From a checkpoint of a small transformer trained on Wikipedia.
Size: width 256, 2 heads of 64 (1 for keys and values), MLP 512 tanh GELU.
Architecture: untied embeddings, attention and MLP in parallel.
Training: a variant of Muon for these matrices, 249M tokens, 10827 steps.
MLP neurons of a small language model. Each row is named by its layer, matrix (up: input weights) and neuron, and shows model dimensions 16-207. Each number is 500 + 25 x the weight over its row's rms, rounded and kept within 0 to 999. Numbers have three digits each.
After each neuron's rows, "fires after" lists the tokens most often just before its 100 highest values on Wikipedia text that the model never trained on. A number after a token or word is its count.

L5.up434:539516494504518530537471497495483476483468500473492473499525519502484495531505475501494496466438487520553521501526505499449484494486433528532497511465470512498520481547510530493531467456539509501476469511473489466507495515504522506502502487490466474492503504472494482497487472528484510496539491512535482478464512514482456541528543507532507518465484496503460493498511511476524488507528477542476483517527515513543486492474487542516503538491478477496536501506524504491467525504494492488482495530493509515494487531462488464503508501473506454483449515527526482500499524473506508546
fires after: "an" 22, "en" 16, "ac" 7, "on" 7, "R" 7

L9.up158:509518488484474512498469456479471487512493524529496484484486496484464501517501494556496508530494530505496498513499461529540531502494541517482483495546491515484502561507487513495489509474500510493454467512515496527491524470448510495497493479510480526497502499504554518477540522481522495505505489503540521507548508536530482479490487508519504487520496493510547460435462465519509500481488528482503512538483538502509541469462475485522530558525481488499496497479504478546523469525484480486525512491494501505510498474556488473495476469500458448486503511505488461504484526500501468487
fires after: "re" 32, "e" 24, "p" 10, "a" 5, "ul" 5

L2.up372:541570510507509470534527488509476468483483529458475514523466517515511490492534464524503496504471492498473489547508521544508515491442478490452495504494513530529508490500534495478511511502467467505489528465521500531522437476496486489493483482502514497515528524455507485535495558561487461506493502454488498488555506492529484491498512520508470523495530534555473492463526442508523535493509467524447511479459500536498523506459487487460489529503522443525511538482465543508538524528526515549466508524492515537500500469458495475506482510504523491507514516466525483480511500473452495479
fires after: "P" 24, "F" 23, "f" 16, "G" 15, "V" 7, "Al" 5

L9.up91:495501454503471522488484534486478534506441471507553489458509505514523490490536484490523458526515497484523528501504485493525507501502529521497484485516513459495475508470538466515545479556461529520460477541541473485516490453439483518529529523536533477515500501499522499474506491516481484467470487489483538514508497465431472504500496500504519510483463486505486498525481445546472473487486476506518511474463485517450513516473521486492523528525491504489499491541527475538540480520509503521490539486483498486558485476492508526499479510466539512479500495516474528496517488494487490524
fires after: "um" 16, "A" 9, "m" 7, "M" 7, "an" 6, "en" 5

L2.up380:521504510511492456510489511535469550520572477513473494478473519512500516516476534493489516522480471479484520491465534489479466505527474471454491487515520474493513501500506514478489499487528530490486542497505502534488502521502536491475533516510532496439499507464481537456499493473513502547472538495490478504512477517487522501494522471490534512522492506512516448495491474494496490403527541509496529480507489499513526477453511507490460544452508539519514453462514526490476454506480474508487527490477483498416512473525512465497502534537482520513500511522492514515519524502522506481
fires after: "A" 19, "B" 17, "J" 14, "F" 14, "An" 8

L11.up469:490518500464490484517498519507493498467454456509484491481498466466514464512510529541508486538511494506512523488480530506480492461499498504472464497493483509514534538497480530511489502544501546501480521478494483545513501522526447521516521488526528486493513455441503488502483446506486520518495539538506467491511488497549482510490514479517517426460483523513536499484491526486519506487480490575498505495491484473495512527517490483505503510517524485520498502546523496500481498548497480519508477514498503499499526546503497469497491501522504531491526543428540505431495473497491517473
fires after: "pro" 28, "ro" 11, "h" 8, "e" 6, "g" 5, "con" 5

L8.up450:486513496485452490496470521498514497469501486488497495534513488507501521551535491487477538525504442492503509490474549521502447558476500501529580503513489518528533463509466494504468520482530515481517511460516505494514523485531480515496481546514429496480494490490497520517507525505532437524469475528518505481500485513493492519540456543533450486469511499499497498507509486452518515493517492497478485515474540514480510500481433501489505436520476494470530499486562522512496511462531499540484451525476479498492491532483487511477468489489509544487527489503495522504508475462493482555
fires after: "r" 19, "St" 19, "D" 9, "k" 8, "G" 7, "ar" 6

L9.up133:543469449486486469514477497536507483482515440459471463524513490481484451485511505483513502484516482498511510507495497480528480526521499507529479477518491473532470480517527497507491491512529471529460542481507523557468493472514525497510543523553526520475507492527537496492502485480490517500501478465484498450505487485474480493535462498474452503592489494545493499499486498502491440509523541496521488517522513519490537428528482501513513540536497504466482471481485491515495535478474481485520492501506509516475491486471522533495525488456530516508495464491513471492485530473468476508
fires after: "c" 19, "d" 12, "e" 12, "s" 12, "w" 10, "t" 5

L5.up481:522480535498486469495544493503540476551509505524488486507480472454525477476505489519556505525508458541478519477457518534513479514529508503510509566516510475477546435508457516522480505480448478462565488482497495480488468483460524488519504515507522461525475478484514534527528498474467487477520497528476501480490493499522505482508501539504526465485501490526537503495533485528508503512517517520449455468507482451493493493463495504507502502505513516516486507543536499509534507499501506507512471495506501469509515520522548476511538554487469485462504479470493533451523523526496508484
fires after: "i" 27, "r" 20, "o" 19, "u" 8, "le" 8, "R" 6

L3.up203:470503487456503484459513464451545453490508511512497461484482482540496534484536505486500464498509490525493478490520557555503453517503497494487508518532479493483430477497494522538461539517508507499485456531485543523517496532503486465509496468545539484468493479526462500444464551503487503492470499545515473469492505485478505507521560468529516483533518490492469502464505540515495518530508503513439526486478519486528509470485490499449521508496512487542547495473477485504495473539474519494436515468544510493506538476499515481508499523499504502509464501479495487494482489501525472516
fires after: "b" 20, "al" 16, "f" 12, "F" 9, "in" 8, "af" 7

L13.up383:519475466509443456509490493511504500511525509551490500523476544529483484492493459495476505499510473506497475521512529540491484506522534500470527535535532490479533493470520520519548530486534458468495497481502446518517525443492441455542478519506494514521476483529512512517539535520495511468499486506495527501536487558518492519523499481491534503460531494531514484464500502508523486497481464514501541467482495499529496487470469485490505524490505524494473514521509525493447492499532561484490527529542473507527489510484526496494491498489434506502533531488505538531496502464515494527
fires after: "l" 16, "ro" 14, "cl" 7, "t" 6, "ou" 6, "u" 6

L5.up139:459517520525503477520487454492447549439465492493519507463487498509473515497491464529482509474480480473536498499512475513495496508482511573472522459537464470507545449452519494507548486502522527485491465506525452502475536494480496525476518491489495503508438507481478505466492476513505517462518506516514476490468509517512477518470523489453526497440462516494485499532510519526473484524499505514524512490486467510500513484514478503472487538522489505476478500487494480518516484529504500487509506568537476526515519514500474576525533488499540501462512534469510520476523511431454491497
fires after: "g" 22, "er" 11, "an" 10, "en" 6, "og" 5, "op" 5

L3.up147:526498492551493527455479496488493485463471472456528539487523536500501486485537559510472510540533465539487470482538472488487473475515502518475541493500469502467534504514478510475513507531484478480499509535527443512495500492483526478518521518483470494495482505499489557508513507541511509509522474512471456520494511468534455528487498512489518541469509476500496509519488527514488494477508521503507549492478511528469488498522445469484510531489467547462525462526461512507480469454492493453509501531483496547485495514466550481547504527503479511474506440488441523531504501519507493493
fires after: "\n\n" 21, "St" 15, "\n" 12, "est" 12, "- " 8, "W" 7

L3.up108:474508497496505533504479573477496516516507525546489494510465505555450512503523495501525477498481497517455511495509486538515459468507488503496514506503518480476494467460456531494470523521490506467529493464466510465523504544537505481518477502482486514438503477491477528478500505531487508494512496549512511499458530511511478506479541504478533469514517505487489499529500496508472525513486477502473438487511487530548505487586507518500483513493511514494539496475534517487484509482485450484473491512485527465497496537498475479535500539508491491507481480513523506520524459466522440489
fires after: "or" 12, "tr" 11, "ap" 9, "op" 9, "ac" 8, "re" 7

L3.up85:474523481499493496458501468488547495546522496506512511516474531501523450458491525541547518532563535466489501499489493539496471491525481497485522573460485486489499467498473513528496515488485468465528488507524506512490500525507519506457483469472514456471513516448509512457490474474511491459502503477514519507483507518548508523530520456489464474472470531509492537511448478466515510491510493540472515456521457497494509477504499524453534499527543496491514490515511502489506515483481505517471486484525474506508513526470478497526510522493515491515477449536553515499502458521502470476
fires after: "O" 23, "r" 15, "o" 14, "le" 13, "e" 7

L3.up161:513528467503472488519453532483505506479493505503511553540477506466511480491523484568504510543517522538478556512540521437480525491503476479491527498491536505503500514533508460513451507537455498491488492499521469489484514539488537474476509513485466477473526512495497490507496491509475533454527522515479502463500513479512480535481474521498486482516478506487427448511512492539453457476517475531481488482469502526526542511498473497508509517507485467501581489493517464480514454484515489496443488500484489523477506541464478510501511506491482484513507532499457514525508512501511524491
fires after: "\n" 40, "\n\n" 19, ")" 7, "ate " 4

L9.up94:497503492479502455521488486479464523504469527498486493483570519471545505523534509501534494506493519497516544501484515511528497492502494488548528472494493498454472501488470434469504531504486506542490551520513497469491531486486469517501505539496514505482495520484513482524506535487515517495481478529525513552553462474530474502457475487474489499498506487474505471463498479496472484525507479504530484461491490492506500493522523498510500524520529527531497531521514571488458506500544492446493491469520525465537485488499486488519525505517451520552505451522489455471508507481516490482
fires after: "s" 20, "S" 12, "u" 10, "ip" 7, "ov" 5, "t" 4

L12.up279:468510469484500477502533484503555545482479482495526523488503536499457469501531500513486490526491474467510483480486495483548461470475510499466483535501532538537504490490529495496543506508509511547439480485500483520481559512508535490502477492470492500495503506472518546515476475473500516464514484502542484525486487485460509517501512508533496471457529488523484452542481443518512480506464491516541499497500497520526496521494526506515475507475524432487474495502475510541546551497505505474498568525469506465505499479488474516505516518495548491474486494525508473465530478502490498540
fires after: "m" 15, "r" 13, "s" 10, "w" 9, "M" 6

L8.up382:533489511514499464439535495517468496485516521496459461458479536513521535522507508502488490494517512472473509453504495455507484442521531507505476511495529483521499491505468469529503483438492494511490485474495499501503535482525488541514496498534542474527526517464482471547488529456464533507486521467531542531507482507483527510515515497499507464478532477536468496489494490506523562505474533415471536513534507501515504525508505497540519485517497497511530500514481489480539476466510504492500552504468497486534535486596493545475532545509492526486543519529493457471483468507502514527
fires after: "e" 24, "Y" 15, "am" 11, "at" 6, "a" 6

L2.up511:475508468509488462520528548497509503512512507507508465476485465467496462477469473489474500519499502490488465471517513531447484532538477483467527499483479496489458515485491548514483520518490513472478527491538518493489529462551531490539503491465541504512495453501502482522509488449493447468529460537535478485478477514530545502494508488529501504494489531503497493513522514492511465451562542527541513498457535495562511474496477503503504554480466518506545460489503486518501465485465524516507507521547508510475497518516521508487487482515521498475520465483543520477507538489510526514
fires after: "b" 66, "ab" 23, "B" 10

L6.up60:529489538523503474448468540489510501533531525515467456499475480491516507514495490477500500508438492479472481478480489480518501500513514488497531496479492501526477531480512513522538498517545553501462539470505487486495486524482488486480452506539485485462512471485439470500479497525519512495516560493478508523487482533515514513498479500577493525497484547500469499474501475495455518516478534484466520492510452465539531503482504491495521540575495503495492546494491513529534465503494508508539486462506529513465517522532474537456532532450478477494509480514516519479548461473506517523
fires after: "f" 41, "E" 14, "a" 12, "e" 10, "in" 5

L11.up217:474464502475498490495509490521493499519520520500487507442531489468504471536483501503519488521463515493525527513525507543506540503518467510524513514515507515510475537487469492480446479517503522518472437525493539510528480466478491486491456500480504514518472505489484506488506472472528457516502510495513480511530533508521514521494495543468479512496510516508478498490486519521495528508551481552490485505505490491492502526505516479523478479477486531515451483498499526484465511504459469453495477513507534483492502466521496506524483512516490474496476457460496538511494516461529458506
fires after: "t" 25, "T" 13, "ad" 11, "D" 5, "b" 5, "R" 4

L8.up256:505489536433499498465485499509493456499504503496495487498466505519565531519491490459520530514547518500482491485497469523531503545551511471529492539491470505480489500496510505512523512471505547532456522540512480482510493553498491506456549511513460509514514462468481503452498491501508467485496506477498500556491497458496514516482527498483484516500483505502499492520502473510501509497500505470508531512468474469511530459491481507536442526520520484497477478567532511488460504487509510449533460481541481484512489518494510493517528467529470500494495490520467490511499521483546502473
fires after: "o" 13, "W" 11, "w" 10, "ov" 9, "u" 7

L2.up203:520516474485505524483527503496524540458565503510477504525473523473538531478531478438496511445500472524544545464494491498494535452526528549451469464513456449495496493485520486498459477512502490517525502490508518510499496495487485547521478469516517488502522551503571493458546485500487480473520491512518504521496476470509497500527495463458514481450503513492465502489473483515496477496462483530494521503502499509512485506497508535525528493559469484491496474535504478443486454481522501492513518527538496495494523534479499514498518534515506468471515470477500507530478504505459517498
fires after: "og" 15, "e" 12, "m" 10, "T" 10, "S" 9

L2.up254:493519530460498501526497517515478491523541517486500484495484539513542488486461509446513501481473471498473527517446489511506456470467519516499528482530532472462485522503507492487554535491491496478496500557542523484445470511495504462487486492491447490507527481514507488514489523495493496475527486524500512548499498445472497502500504490502490483470511472534525531494561488517485527460481486517465513490539488471480524536527468547512459503476493522495473522474529504459462482524509486488456501516467545521490448502509543477526531501480549489469474473488517499521507516501505534522
fires after: "a" 26, "W" 21, "cl" 21, "o" 15, "w" 5, "J" 4

L5.up187:526492458467516480543446445513527506481528496465496449518528494488536506521496501455463517496515514498533513526529503516480495508506500491500480472505474484506479514541507475518500485522498515491451479501449495530521494478493518464511491472480483470450484497453491539469465548488519454533497482482518499504498492503496484533510498518489479533495539511505516425493515493472506533515535470485531502487523494499477512508478477500512524485534470537469493527517517517501565490547497488476490497460493504449417521504518510516504550499512517494559510467474541534472510558483491502523
fires after: "is" 27, "T" 21, "t" 15, "y" 10, "m" 6, "d" 6

L8.up75:492524494529442471475492491524495482485508572468503493531477517519453486479512505530515494492520462548500526519506522461506484514484434476504477487517510565503496514487541489511531542472517476534498500435500490465478485484482496492462518512533518519504488502550517468475473515485512520502496492504475535463484506489508509481497489510466485493489506503520467453500531493496511484512504490543496478463532508496516510473512481511568536503482511485509493505462502458528513524486506453474532506486456475515461494503468464508486481489475490475475494498521528508491487503508485578510
fires after: "s" 23, "e" 11, "|---|---" 9, "\n" 8, "m" 5, "o" 5

L2.up19:527561519479488509541509475529535465517461473552496490484460491533503536484483511503536558522505485524478484473460504463540511517489514518460515473490494509507517529504458517513519505482492472454460527527517503510508461507515528504541521486497512492524510506477499491505509486443423510504494493546484517496470498485496495429470542522464488488519485489554486513482517520505517510521494506475507447452491504521467493495519480512480440496524509517520499504531476527465506472502463517470481551510483526448486489464530505489556484502540496531501499486511502532537468484519507525478
fires after: "J" 24, "pr" 18, "G" 16, "u" 9, "t" 7, "In" 7

L2.up162:511518484483452522504539489527509515500548498502497523514527536518512515471497488495481524449495485501519532508456537522495510490510512506472487517567492482484542480468509510486510506480485473520522489491510491496485477534555467476447527478528498513495533506511504517449507575490497493507484503539509469535547529509466490523521486501484530533463534514528489458494477520508510497543496444517463511477477519492520501493466513482546499514487501468550488506531454514509453509568514515510499488473479522545459538482506507464491495467480512472543509524510534489504470500474508487520
fires after: "F" 39, "of" 13, "Al" 12, "G" 10, "f" 8, "ol" 4

L3.up468:528527479514536492438516496519505471470489485492488493559471495461483451502470483496557482525508523523489544554493509454485513543527527462538519528467506472519479507491458542500492481463491475501489470507469553516485534489532481509481505534499494484524533505497524527487473520473523487522507470497488458526497456498522510446523503541495474487487498517514515497493464495499504513483486518478497520509527485498432492490511461508501536479513551485501530483522535479488572460490532500537473521489483483482527502469525459512503475526460516476474483536524487478507548472528478488480
fires after: "e" 27, "D" 20, "J" 17, "d" 9, "ic" 9, "o" 6

L5.up321:515506463495506450500492539499472501473494476481475492479465528521478479500482511507523529480500536484464478502492491523478501551513506497481507459505518508486489493444500471513504519490490520469557521519510537483537533475518477530516519469527515499501514500444504449532475498505530523474526525516485511496442449476513462499512510481519512498488508490458459506452518526511504473470469508497505482511532501547494541498460510494527522480466511486477475492481468503474519490549540517473460518496474533510477480507500488504515508509481532493500483545524490482493479532515480523529
fires after: "ul" 17, "uc" 9, "ec" 8, "an" 8, "z" 7, "S" 6

L5.up159:509551518471493509460472457519510454501518539498530506513523509536511497505513500522516530526568506516469538507534467515501466482535491481486510524508522514447478501485482472508482473436491461463520511489500516491453474494481508507494493485490443501522467465510526517468484438537465526511508486508494501532524491525533499478479513471476515505509465479495491527532505502468480502471487495479477546453529537514473519525488513532485528473459544488511560537522482536491530507480508489475480470493501463482502476533513513493525472482459494503519529504478487505505493536552562472525
fires after: "ch" 16, "o" 12, "J" 9, "p" 8, "r" 8, "og" 7

L6.up393:454514480494516468502461520533503528535490492468497478456560484506522487536461476505486510472520499477509520534489468510487491500429514482586473485517506499507503516496496508492473553493528476518512499535517504468503492509491486518494533522497532500490511525486501489467507506444507556455512478523495530544511485488503490509515449537480489491513467515486480517487474485483469483535482507498545487528537494505474516517464467495511462546501496486523486474487519469501504471471484466481528502496498502500502490506503561497504543467492469520554511477525457515498527531508536498513
fires after: "s" 25, "S" 13, "C" 12, "w" 9, "ar" 6, "W" 6

L2.up500:532488517534498434539435557546500487482503513507493487524514527549502513525512453463483520451471446485539501512522468468521484550525509491499462525533453486527536495473519469496515487513498509516526506475524487520494527513477459496498482545479522511487474520476481509502496534474513493495523505486492485508493521480470527502505467479457452483514538496522514542483501485507487502486495533505504489495528494533452525493492484517501520488526491516491502448511517567514481488510465500510495534503517517497522519537497454490457518516493549456493478519483492504476551481485495533509
fires after: "T" 28, "h" 19, "S" 11, "R" 11, "at" 10

L2.up45:490534489509478511469486530507536455482473503486505467546446484487483495499515471468503503437457504527487490490490528531486493523485524495504506516533527484514525483451544473426485484466519506483484486541469527479508468485537462478508503506492460478533528465505492465500526521465514500454517501499484483544496536518527483489492472521449515507505477487515494488501474467523495487562513449512516493493493491494495551525532472508507467479553508485503491492525477510520533507470473534488518456498517524523512543473523479483522531459501518477469498480498483502511499533510492459508
fires after: "op" 30, "et" 28, "f" 17, "ad" 14, "F" 6

L2.up23:501538486504471442513529466456558519487519534520555524502474436544487480521501485465485466519501453479467482513514482487502463516483529500510503532511509493546499518495527469505533470524481478499526442507459501502545517506547530514487447488519476492512517543518480494485550474495478468485505490472490538527516499489495524531479467478510483467492512507475487511556472495484557477492529504504500493534502518471474482540492481521482482472497496546519509516474518530514525503489526491492499490485472538516554483518450547499519491501531466467504521483496478529482472507460526532520
fires after: "o" 91, "W" 5

L5.up395:411533499495466524545466516482489530496499502468483503534545513468528527488501495495466522492504513489535504512459499470510507493486545531518505522515523504504472523498519504507519504545514509497496461492498511490479487491515498488490476509493523498495518513496510501444459506525495460474472503466499471470487509454516558490484498483465543460508537498499492570481516462494468456477513516542485495505465508510502449529522499470474515506546469511451522463555455522482487446485527514494503539475524507519459559533487457501522514531488518501492474507480498456491530484529522487496
fires after: "th" 22, "e" 17, "op" 15, "re" 6, "m" 5, "ov" 4

L9.up394:481504510478491481497497489548493511526496498535529416496482467510484475471543498542478513475519485483482495469506460496493435498475500504495484502498579535494526499491488515499468543513527473508507505459527482480488476474511497484501497472521531534512491493478522475482462493473517470543505502531497546507507513509481542471520519509499509502502511422502490509515433500538484502455494522509514528538506512518541490482496489517531527517462495471493533535477486468538536500507517511495512484519483458500576495516490496571495519466485496518528534511470534483453492476496444541493
fires after: "ab" 15, "e" 14, "pro" 11, "s" 9, "ar" 7, "ec" 5

L11.up44:509509501476504528515484509489518488518469491514512470459540469495504481461546488544472490497505507525487523552487503529443525506513511498466497504488531479471498524496498496504461506512468501479539539440513517533491470501501498505512505517534500502538497505440496482466522458540490541534517506515487504480475524484558515494494523506518482515495463503551509484446506531473520489509492548519494489497477502516522455505463455530475483498449496483535473546517504493451472479480479486534536513582496462524500488496536500519494480498499499544511471484497565526527508505469481483491
fires after: "pro" 17, "on" 10, "p" 7, "ro" 6, "\n" 6, "per" 6

L8.up269:460518501497531493544479590475488476487464536484515475535529468537502512510506474502494503480482498518543500496508508507476495506536482484501507476562483469484523472498467512442501480504504498479522469489476486496444476489514509459492530493511529486484469489535510499498516502518448496436479487511495505491519536488470517506487513556478509490546508494527485516514465474513501514494468536489491480487480559524505518504500465529540456535520529512479533481508502508477508434507535501484533482494506542472478495513464518456516459521540511513501522536479501509541484484499503494485
fires after: "ac" 25, "p" 10, "ec" 9, "B" 7, "v" 6, "ap" 5

L6.up246:472483520487465478558506518528510483517470496511490532550455527513504482491470497502490480533485477480482516480489477482517569530475493484502501465464488507499497502512481494504480510577466517513511492530481519495473442503542511456546502498508444474502537519498505535495479492437511478501517520480491476504466557493553488470491496527517481530532503508534488484473489500509514468545500476472482502488494443511510494507521474510474449498548519502521543523516501531504506475500525509533497505524480536481481525481482487480488455489535501508490515513497515528495512505496489488475
fires after: "u" 15, "ec" 11, "1" 9, "ser" 6, "4" 5, "J" 5

L9.up255:435509507498499492485455486479473484493525490481445484496475476491515523494512487441495564478501484531532515474523498511514448487516469493518514535480522521481481524489503496522450496460524536507501526527483494493479530517517505497463523533522516503536490543528528474478497499497549541517480480564504471505511569469469499542501519495480452501444513524501476499504480457510480496518477517499478501501500500483483519509483480507473505549478508529552510510504470489486479480532473489420520513469552497505525486542515501467480537534530506452503491450503529487532495512525524513458
fires after: "h" 23, "de" 16, "v" 7, "w" 4, "e" 4

L8.up249:515485488497476501530488474532526446506499509536521488498486449541493489491550496515519492518493502529511516495517501495507458505509501531521506483495546432530461537532507471511508482489460510512469495529455542489492491533485504497500458519498510507516526554485502521477522504499496482480517563506527442493510506468501495528523513496500490499526514541438540546495495490497480505451523535476523477490470509508460509514496491509506516484548534472516472530474509515479495492496513535516509474475515514470502495512498544469509489472455526537515485486431500487471573538497473484481
fires after: "en" 19, "i" 14, "d" 13, "w" 12, "h" 6

L3.up112:476485516487488479509514522535479488499521499519551487475482473509508529514511514501498509468483463450481499492444459527497446462506479484521507489478481526520482542498476514473543518482495463498532483499505516500493482576490511492494490536495536501512526489530478487519490486533511503514477488473499500491515486482512531545511456468492482532483521518531518482500511522518543516494480516511468508507508484458492481493490479517498492545490554540512482515481526518497517487491516484516455493514461483518528499520507530505527541455527491482505520538518528485501455513512491480556
fires after: "o" 22, "i" 18, "W" 10, "p" 7, "w" 6

L8.up313:498493456512474512496481541512477539500518518527496523471514487522478512520534514548456463461488451532494545450496497459517486493502468499473534531454470495478508508503514499516535478491465516511479514527519568513514474487519466531529484489433505503521542515514499505518509463490495490462493527453484517484537511505543468490533471506482497521521504513492523550511473478506491549517492499520509483508517522490495497517490496518521483511505533450519443497470528539502470513499522494517485494464522513481511494518470523488476544502489523511512489464487488485467514444493472493519
fires after: "i" 16, "ar" 11, "l" 7, "qu" 7, "en" 7, "ro" 6

L5.up285:515524499510461517496555559511479497501529453472507547484543516489543504448519568512464492493514470473529455518478480534476515522467530486513522495502541504559500499534513517495511514481496535493547515535473498451506507489503459518517546460490533474522500498500510491501482473520466526516506534506482530522511474525538493491557462458519501506475468500479500459515482543492542517527520507501458512486515516536532485479503507467526513457500500471480473483520476480522504485478496458473478488462514564495468499532507508488486488496493521447491502491486504494527503514466518465519
fires after: "h" 19, "li" 18, "al" 18, "z" 5, "ec" 5

L3.up461:515447532515535476484470547544530471497465476491520487512480532536458532489507488480503432461506489478506529510532504551523477487490511500496504521503521459487499522503490447488481467521518473502464478447516514470501529511511500533496501508513471495519515548468506466546503483506513529507509534508480483499501509498564527508518519549452496481527559481515456485500477456520515474501529481530476504510521514516508475506503504530491510506494513524469482423503515515475551480456501495494517475511489497506519504508498527470466504501516487473488494491497472498511528524529452522516
fires after: "T" 35, "od" 14, "ent" 14, "ad" 10, "at" 8

L5.up17:510470513514445481477518504515507500531528512516480506504497480556505507529445493511493489533473486506512544478502466525500505447507501488544455510500468468529494535473511513489502474496478513464475486548486504500486479495485518533499500482500481513550494507540471517470499512484523470495479511492513491525489526505483489459468531522505525490490452497457476459509544545542476465521504495487498479530528505515509493493503490488503464472529459547509501524499498512493504508442476522508552552497462545496526573490529523516491461473532505482491493442491471469477492527484550507483
fires after: "in" 11, "em" 10, "t" 9, "a" 8, "b" 7, "on" 7

L6.up142:488482567501545492497509520537496472507461514511540523505525480514530469538520513529507506492487484462496449509485493517482469546494523542465550521449484526532518520519502484528479491507552508521487514503488485525510494465503508496474500517506517464453452499466512502511521514471442485497510509484509511520508498514522556525516493512513536517446494495526444439485510517486492507466468470485530501497532523529540479490494438460480473498513479513484499478504484505524523503506500509487498442495522499494447454479521538486482510512491505534483517459519520511535495532468508471533
fires after: "- " 17, "e " 13, "r" 12, "d" 9, "St" 8, "'" 8

L3.up430:475533549487500470526522527503515489461488497531478549468500460436502528523476512488497467541499499515489521436493513511553476509501458500474540493526496483529504516461526562546512500511528519522524502474492516489513465477471483516481455497542507507492489512521464466504516525491514523529520496524504488510477474458467531501498452474490536460470505519496449510504504505460454475500462474482478507548513513467502523510516480477519503524513506485483511485497499549528466492456530470462483523474551505516478542480454493522520477524467561476493516488489503496536511494485559556489
fires after: "ro" 15, "a" 15, "f" 12, "i" 9, "ti" 8, "li" 6

L13.up241:492479515504514492468503507478505517538532508517522500466478495475479514464487520550459480518511519482497539499501555521515498510522530529507461491536499488479510505499514474532525505511512472476511491474473525518464497497510539482485459479502480494487490532471507567468498527518492485540493481578487511506516498503546528523537513508501460485514501488491472519505501487534477497465493533485529504476497534457518501534506506502485469539537521543518493475479508457571495463489510464515508497469479495504509523516502466464538460514496542505521523519477503493494472502491461454453
fires after: "p" 18, "o" 13, "e" 9, "ow" 6, "b" 5, "re" 4

L8.up508:543479526516456523470466520508454489504496489490485481482464497513548535446529497518500483520432517528536488475551473486527527537496487481524507488496522467541515501498514510518487497471473489523515528500484535517537525508521470495466495494467479495511539525483523518442513464527519494524503504468432496513512482514542479508536491483461490519504507550539548504472536504457515521503492481508508506446456494531480506474506504502454513499527514503522464492481481482497516500473476478491481467462474480496504516532547508503503548466463472474504508500446476474504507504484523507506
fires after: "an" 16, "al" 12, "An" 11, "d" 11, "on" 7, "h" 6

L11.up366:490471480490518507519477492523510530561496504490476503456437531502484483508514503492482517490480477495512498485534469508516469496497460540446478504493523546482548519489470474479490470499503530487500492489464508525532517455481493512479513506501519520506537445509529520521485505509504519476487464502513497522459530501493512517525534554503477514473495551448446492499512520503472510533515535466496508546456529517464544460479478509492506498483559488505558506446477543501470495504482511465509524475521458532509489512510497537500498482535486493492508495483520498481464506507468476520
fires after: "v" 12, "gr" 12, "ew " 10, "| " 10, "r" 9, "de" 7

L13.up428:529519509485496515478533475498476528555528498476492568503504534491542522528500525477482481563519497473527516497515511489513472545499485494468495513476544493465476504503471511534490469490486523456487499519501466500441490452503539464476507483513507501525498466549517538511468512484487534504504509529487461516529493518477475477571468486545518506509535491513531470480504496475474488474506493486505516495483502535535508482517528479547472501490495465464502507465528478472522482495495460477514464493488504514492545552516496502532505514483480426488522549458490543440551516496490502523
fires after: "be" 34, "h" 12, "ou" 8, "t" 5, "ec" 4

L5.up275:452485503507554528507458482529521501436550534515476487497496512472520520497494497526499504513487510529496526511497539467491492459522441493498478494488498467512510518463505503511477515487521484486532509469469468502480497538481510480456530483493529515544552498515507483467473489482579530533506525519499515490448539478481500473516515528523492479493508500500547477492504507493489529521522484513541487487490485498534488493526488523497503496518524496464516467501527519474514494467521514522510474527481533489489510526481491538519477525473520478478499485503502487472483449534453541521
fires after: "\n" 24, "|---|---" 17, "c" 14, "us" 9, "ap" 7, "s" 6

L2.up122:537486511458480499530495469526489464455511489458539521480485528564511508490495538509481500462552498474481495558491569513512457481451502497507487486516493484503519455525507496526478473473499528467513431508506487466486472501500504491524491512502449492501553473513519506480488515560446495538484530523516503488526482526476504493514484476527515494500497526544483483506494498541519515489523487498498515523490527523516503535525489445486512498526507472546504480508479492470519524539488476501490484494515509487508517488514523467530501499487477557483487463486482496521518515494502481499
fires after: "G" 32, "g" 13, "l" 12, "f" 11

L5.up491:474479500529492476498488481509470521530539514507481518478504507483465476463494454470527521490521508500542478483522524509499536454531512451523493538519496508520521522468482499523553510503510494518476499475515504517508521465536515525492525491514493510470479559523507517504507461469483503498492471500495451494474494458524518477526501495475487502475518493519499478491483491476521500458495500503488517515571445575507522536513487464516479490465471507506451497490511515517492517492493499479511499496472492507435501483473496566518490436473464440454525516555497500474553503484494499525
fires after: "e" 24, "m" 21, "L" 15, "am" 11, "em" 5, "om" 4

L5.up489:485526514517552475519469562518496518529502465494528557515508463527488481502501476499469469512488513521459494467514524514492528499527434534464504543480540488511518520513513536519462515483505488473492508490523503477515531506500522521513505502518511467489508471463460493503501444524461475504517523499500489472481477504468558473511499488479454521532489466475543508527533493473504497511491514451510526490484547511548510522477500494475476500471498557539528487481502500482514504494477435538498467510457492454500537502528464488498521518538487499476479470534497539491533508553539509478
fires after: "b" 26, "A" 16, "B" 10, "t" 7, "i" 6

L3.up388:458548489486497473532519503485550472497492494519531502514508478508507479536489487453481496474527484529553479501531465468498533481514462492545463450519472534502503504511538518466523471488488501524493550498541461485504525504520504497502501527519508491459524542504498477474478429528506529507558500529525500405492519483482473511509494498506489517523497495495502477441526509492514497546514489535487464499519492492501458457518508487469496527490517465529499517514461510515496496490451506513507469491447469474512519512508498508505469449500492502488484499522492445526512491500497514495
fires after: "on" 29, "an" 15, "uc" 8, "un" 8, "oc" 5, "ac" 5